config = dict(
    num_hidden_layers=17,
    hidden_size=160,
    num_attention_heads=2,
    num_key_value_heads=1,
    head_dim=64,
    intermediate_size=640,
    vocab_size=2048,
    hidden_act='relu',
    norm='layernorm',
    norm_place='pre',
    norm_eps=1e-05,
    positions='learned',
    qk_norm=False,
    attn_scale=0.125,
    bias='all',
    tie_word_embeddings=True,
    parallel_block=False,
    extras=['capped logits'],
    init='uniform',
    init_std_qkv=0.0536,
    init_std_o=0.0,
    init_std_up=0.0536,
    init_std_down=0.0,
    optimizer='adam_variant',
    learning_rate=0.00193,
    lr_mult_qkv=0.4,
    beta1=0.9,
    lr_head=0.013,
    max_grad_norm=2.0,
    warmup_steps=356,
    schedule='wsd',
    decay_fraction=0.899,
    decay_shape='linear',
    final_lr_fraction=0.0,
    batch_tokens=65536,
    max_seq_len=256,
    doc_mask=False,
    train_tokens=297900000,
    max_steps=4546,
    dataset='wikipedia_en',
)
MLP neurons of a small language model. Each row is named by its layer, matrix (up: input weights; down: output weights) and neuron, and shows model dimensions 32-127. Each number is 128 + 24 x the weight over its row's rms, rounded and kept within 0 to 255. Numbers have three digits each.
Before each neuron's rows, "fires after" lists the tokens most often just before its 100 highest values on Wikipedia text that the model never trained on; "fires in" lists the words (lower case) most often at its 100 highest values on Wikipedia text that the model never trained on.

fires after: ".", "-", " S", ".\n\n", "O", " F"
fires in: "the", "some", "other", "there"
L7.up595:101180149148095094141091104163092084139120152088122137158102121142119134130129120148139129111098135184115160137135148141110072140093099105126070141134108144095121133107104164153103163157129109136113134117097155093127135144135110151093164118102140105141151131110121147163113117151118087146
L7.down595:129068150111123132102157133092149172105173130121104112141132131137141135099155121121149126155124135106117122153132107125128156201107138137112141107175121096115145163137138146162101093104101127097120125100135090174104118156088161140121132124121144159124096120094118109106138117119087151079

fires after: " New", " United", ",", " in", " York", "–"
fires in: "york", "california", "states", "england"
L4.up622:138126133126102087163143127107115137098158154179134152112160141097156125107110153146130130155142152108144131108098133129158140117156121163123143130097164107140134145131123150155161088126124135112147100166133111086129127125160122145124122136087128146115072134178132117125121138053123113135
L4.down622:109128095150123140143128139102161154111146136115112129144136078136127140117134146133167149126161078108127115150198176128160114139126107100110144132167102137108141150141151124092136139165127121158075120102112132136139127178136082089070109139122111120120191128139125083161129118141122166131

fires after: " |", " F", " S", " Re", "le"
fires in: "released", "set", "format", "ref", "episode", "total"
L7.up495:133125116134200117107152137135147118170092101121089116136133142160120137150166152151128137113119113131164108116084132109136144173120136118104103124131126138107129124128108074104077134168117124133166152138073154110082130121135129136147129147195139077116158123134113142106091128138134131116
L7.down495:125113115151115122096127089119139142140168168118126113158125146148142163145153102138123147128091081135145126141133134120154093149116167129134106119157103146147077096149179084119125104146114148130143086120109096136121142092165157143129149177136140123157113095095141084085116158095131113117

fires after: " c", " Comm", " C", " g", " t", " comm"
fires in: "committee", "cultural", "culture", "treatment", "great", "political"
L2.up382:135093124124069121154131110114136115134131145140121102118136151102171090138112124142137122155108144156101128184132117137131091175144129099141196120134134147085115125139145128158109153100101146091167117120194113143126137132143102151150148105126147115116120171126127148142128094182146114125
L2.down382:126088137136104149159096159189171107147170100114139133122112157107154124146125137138131148127123123114170119163160092148165128146106145062123143146124123100119097138170089131118107114124098138102107139121071179126145101120100107100162101134146114105132112124121103118092114129179114144147

fires after: ".", ".\n\n", " and", " the"
fires in: "in", "chief"
L8.up63:126134099145078134138127129097104130126135138107141139129121123130158152128120125114115086106097107138120133143116137138140083109146148115130133137138137154113129114144151143141099136135142073144111101147119144104114115169075133138086128143194157112148157144065143079158189111104131121151
L8.down63:096100093132138167128102142119099101124162142132147132136116123127124119141084124157132132093141137140134139102134100100137114118139129105159101115141121111101146161127176115147081116140127110142063102140158152100125116134124147150163116128140132124130123107102105147102095126173148149132

fires after: " comm", " Comm", "m", " app"
fires in: "committee", "commander", "appointed", "commission"
L3.up541:125179166119129140115102086114121154095125138162086153131117113114153125092125141124113148094112141124119092124138095105120127130151160120106091137132142144119141109135132108168114189143121164093170131078149115131160100126123125147124166136109111129085116142113132117099103169164099107107
L3.down541:132112147127144098161156145161185108151119096088105130131120167121141113143127113111149133097119121138116115097114116139049117135137097132131114155153114164137111123139128097111147144111147136140113128134108114140126186098144166132118079106144169090141154128112151167182121081141122091149

fires after: ".", ".\n\n", "==\n", "===\n", " ===\n"
fires in: "the", "these"
L4.up263:137156151138103114094110122106123106108142157113156089164123092163193108121149077111122164156049142147098117135121144157134130117103107111146119151161138091104126132121138088174150153152124135139140134164114111127135113162118122162131175148128152132103092135115130127130166078194119117141
L4.down263:098083166143118113117136143137125138113150127154159161104097154136100149162152098155129133113107115106111099159151097120151185127135092111096138092141145153135146146121095125137118099156118108127073079120130085173124170093142112091109174127116082159114147114113124120117124149134149127088

fires after: ".", "-", ","
fires in: "the", "these", "there"
L3.up416:125136137091150133097111149115095102145134159131127091095134118098122061150129111111117200130116131131099148164128130143119116170142096120140162161114151135098143143132118108132107083162156109081107118154139105100120112115115119144123119096135183118140143133135100157147171134127136106128
L3.down416:139130127152111113136152124127129135129158116151145109141110126123113094142166131126134124103117101131107078134167093160118139169101101138139122094147110102130137144103115121142118101157139051146107094126131053160122161159105142138130174131130066148122129128153120171126091143174150121135

fires after: ".", " me", " (", " \"", ".\n\n"
fires in: "the", "these", "meant"
L14.up620:115104091154122136125133121087083162157143165103145107144139138130177115106132107122140136159115121182099094132090150110147148154151111083126141135171117167152144150144130124163132147153061118125139129144112089171089122141092102142141153154127128113162107151097119147136120136166134129110
L14.down620:161156131148129140160152160141129159117154105122180178101132111146102121134132064132143141122115111131155126141113137035121119159117142110113126114067138149148126099089093158086099115114136104102104111150106111114123146153130130090129137156093091160110167113145135140131101119147135186135

fires after: " ", " the", " l"
fires in: "0"
L8.up349:115099110151140131109124073078073126165102116123145123147156128138151142082138164147113162069130143154106158114140139110143130174147123144153144149114128125155099126149095154137104113091120121131149166126119121123134143147121111147159103121140142171105140154151137103148094132150158102137
L8.down349:127129136147177096117146126120167142115138106118132097138125108108116065116096130127117144116079169118157084171105098109137154149131126095155082146127114127161135122072164124171123109185131098111103148112120135164160148160117104122140117151119150161152163158140169166120135144113140103126

fires after: " in", " In", "j", ".", "In"
fires in: "the", "in", "injuries", "registered"
L11.up317:086135121088126086154123131100087142114129116124139133106141134144140117163144097115127120183131142163125115148155107117135082159143144090139123171153096107108090156156172156122118131088141158175146098180176095119140139177113131128126117138119110157139105139138149106153144130116148085140
L11.down317:117138129094091132126125107141162130159092097115141147109139114141174117090124139111124096097116112141114147154124139135108150159123114081158102112100122111121092117100124197117138141116116121129141078167131092109174129121170149112135128121117113133116189146109070124109122158133133138150

fires after: " Gre", " var", "er", "l", " o", "ig"
fires in: "various", "green", "our", "black", "numerous", "religious"
L3.up53:132132102151104152100103176139123176112133139135093150115147152094138122078125092116123156145101098153127171127129083106134170157118079127171152136108122111158117138135127086117101160147095122151092085150169129158152136170113097183150136127106135140146143105125147149143128099119132115085
L3.down53:123061100132103098135183109112113104164094133093154136109132141117117122152127101137097144133100129146151123095114173140129101107112132124142103128147107130118204134115143143115099125132160099114138151123102118095120130153079100119105131153142123116115125154132113127113155097132104152178

fires after: ".", ",", "in", "I"
fires in: "it", "she", "he", "rinne"
L14.up639:098136107101163067106144138107133108129104126106070138116114156103136132094102121140175151140106178167113166142125088125126157156148109078138115133148147137130112145133163143090133159135107131172175173118144120116107109133082086124131151147104131143109163163133112117158111150113151123112
L14.down639:125170103150128099149160175094145105096105144131129109155121153133132126073150074109121156087111169119137085105164135113112153093180119139097132161181138139107164074168194078115111144151116103129136145086113090143070119160104102132160132125146112147133111108129113087120142137130150126144

fires after: " F", "B", "F", "A", "U", "S"
fires in: "from", "isbn", "finnish", "can", "hun", "snes"
L3.up180:128175163138164122127104143121106158110120107173103103117150129110075115113131141136130135094124135104127148097124135137135106112128121095122132098160145133104124133131095131129114124135147155181116098123104136124105173107153160103127097100104140166113107130127159112138158165086166124134
L3.down180:136113154121136110157121093142111105100092150119205131135132130145144111119114075145098160095067111106159089115099130145141134115114145143138130082109107135105141139182115150127127125154132131147117140162191134116147091113126162119178145151115170099124112137129183152118165121104109104152

fires after: " St", " st", "elevision", "St", " The"
fires in: "film", "star", "storm", "stewart", "story", "box"
L3.up205:110093135093169111142127119112147071087137132141109094117134156107159122086112117134136155184069152130102126091119112169108163119148112138166145152131105146126132136127131092111156118131109124154105138121088125110122134119164140152169180113156132133096127160131127096112104079148133132174
L3.down205:115119127161167117116121106162202134120112114093123148149120124100137149131152141134141115141125128111159106139134089130094146105153149163097134105123120114101154138121142071148161081075150102153132156091102077121152110115153086132134183143159114053140129134129106120151118139156132132109

fires after: " d", "le", " F", " D", " L"
fires in: "released", "date", "du", "format", "length"
L5.up209:117132118135132118087115138151165109150141114109119117136153129100136123146160136137160142119120145127132123141131107120125098131163173139137107129147090135130117112132109031139099155128119160139136149127095113127075087117141123151170131135142140093146164143116145098103159112144105168142
L5.down209:121120135102150142105129128146185141150134123143146119121131184100166145129153135120103116098124132116161145108104130113136160094134174155152093119122136175137127128111097117138073126138124117154113142132074116138099130092155142135146124170145150154143116098120131167090105109086170075127

fires after: ",", " where", "ed", " that"
fires in: "she", "he", "it", "and", "which"
L12.up480:131124117122150118089186142074146171105144126136111133111122129126180096092175122072111128153115123123092154113144109126127159134160119140168095143138183133125135103111124121135127112138125106125156155150137108157116107128102145151148110184144101156111081151134166099126108131125134126169
L12.down480:102085143146148156195128139139113144162120135120149136115131125116152113094132099101118179145119109150164092135151133118091142120113136110124122095133152115100135113120193114101090095131105141117141151155163147131096124108142133104121136114155127130127103137164073115093128158181151130133

fires after: " Sp", " s", "F", " F", " f"
fires in: "from", "spanish", "soldiers", "wrote"
L3.up463:113155163117147133169120085144146149120109112122132142128116148138130150144143134145119126126131108139148114118127124112149099112132092073146116180082156142166150166127113139135085157136174104176134084162176143109116119150126134120111096124120138073111105143101113143130124144098149129129
L3.down463:149156132125120129109108105103146127129119143141133144115124128133179133155117095150134128171121116135087121157048196132157128159117133115099155118117131150070121167158155139182166139129150129104127135128153145124117101087095131088142141123113155140132105157115131138128137093160113164115

fires after: " The", " the", "The", " o", "'s", "1"
fires in: "first", "these", "there", "our", "same"
L7.up37:114164087112140119095127100095098155128105114096117147133115112093160119134090088127125165112119134160128181153103110108126087126114108124147071167131156130143151147138124098104152154200116105141146134142145133133146119129113133159166138084115134164125138115128157132104112161106133103096
L7.down37:117096139159126100139086151100129117136166166136106113122139141119107136157123111126123125150129122117180133128095083157171108158096102135105106111165166148109150119169155128180108124129129136095141112182128078123134093145077138124163099158122160156119064164106168163128089083129116103112

fires after: " Sp", " t", " F", " f"
fires in: "spanish", "men", "ten", "tenure", "women", "people"
L7.up559:150174112102174119175160127131101149163094149106120101128112151121160168091141127145148137138145141136141112151122121117119112164084068164137086150128146152136123164119122114145110143092100140099133157107093127121119142150107137122125104144087183116097151144138113139142092168121151143105
L7.down559:141125121113116132077113137163140120137106127106127142076121121165132133107131111109130088130125132093113133130126132140126150186133140098078123128107154122081105116126119116130131101120088108138152135124173134114178108106157100105144182129148114095118133115111157154125148098146119150145

fires after: " M", " Comm", " cap", " G", " comm", "iss"
fires in: "commander", "mississippi", "captain", "general", "university", "vice"
L3.up114:109158132152125105169148186129105112154156121181118076132117155129142075139088156126091095173140136146132137113103098118142176145120160137116137098147132139125113113095095121151182118168072131134136146107098123076125142145148127096130161112113165140117128139151143119141110138069133092136
L3.down114:133124122155084104146146093112108119139155127121164126108128124132147122144109100118135143090133111145171150080124099118143136171139128129139112079109125185110192107080131137156102113195142139162166086095150145106164161145123130094111135115112125117174093142095089161140112120105117144146

fires after: " m", " Sp", " M", " qu", "M", " Mon"
fires in: "spanish", "municipality", "municipal", "men", "montenegro"
L5.up168:147151147113140109168144070113079160141151112149128199150152120129156128117182180074122100154120129077148115156116122122141161157114084089107115143141154130158105170142149129115157139119146124106136144143088142115112092147128125124161116123092167105131099116124136103125109159117154119120
L5.down168:117176116165074158167180125117130124160093102077133111101128126118101151102101125141138121133159113131125117125107181084102107106144056115149114117123141129095108136111161081097121124154133184172151160118133133126132170133098112139163132142149115101125128136131117117129148095118155144107

fires after: ".\n\n", "\n\n", "ex", "==\n", "===\n", "."
fires in: "the", "mexican", "american", "there"
L4.up168:136159122128097105083120109120127102129153156118153118117129096113138094129124103099093155158106115118142140129138119125152129140118101076121145169119139109134160124138138090158112181164165156129160141159162124111133160122141116123096111159107187127149079132158137135106140075135144093131
L4.down168:126123157140126137094150166112179126105105119129142102094135112108133124167170120142143137098109095150134095127116129118161171133143147136123137140134109120163152172150095167137142067113127126148099106162129118116083129127110118129124126121120107142096140129125170116101128188145100117114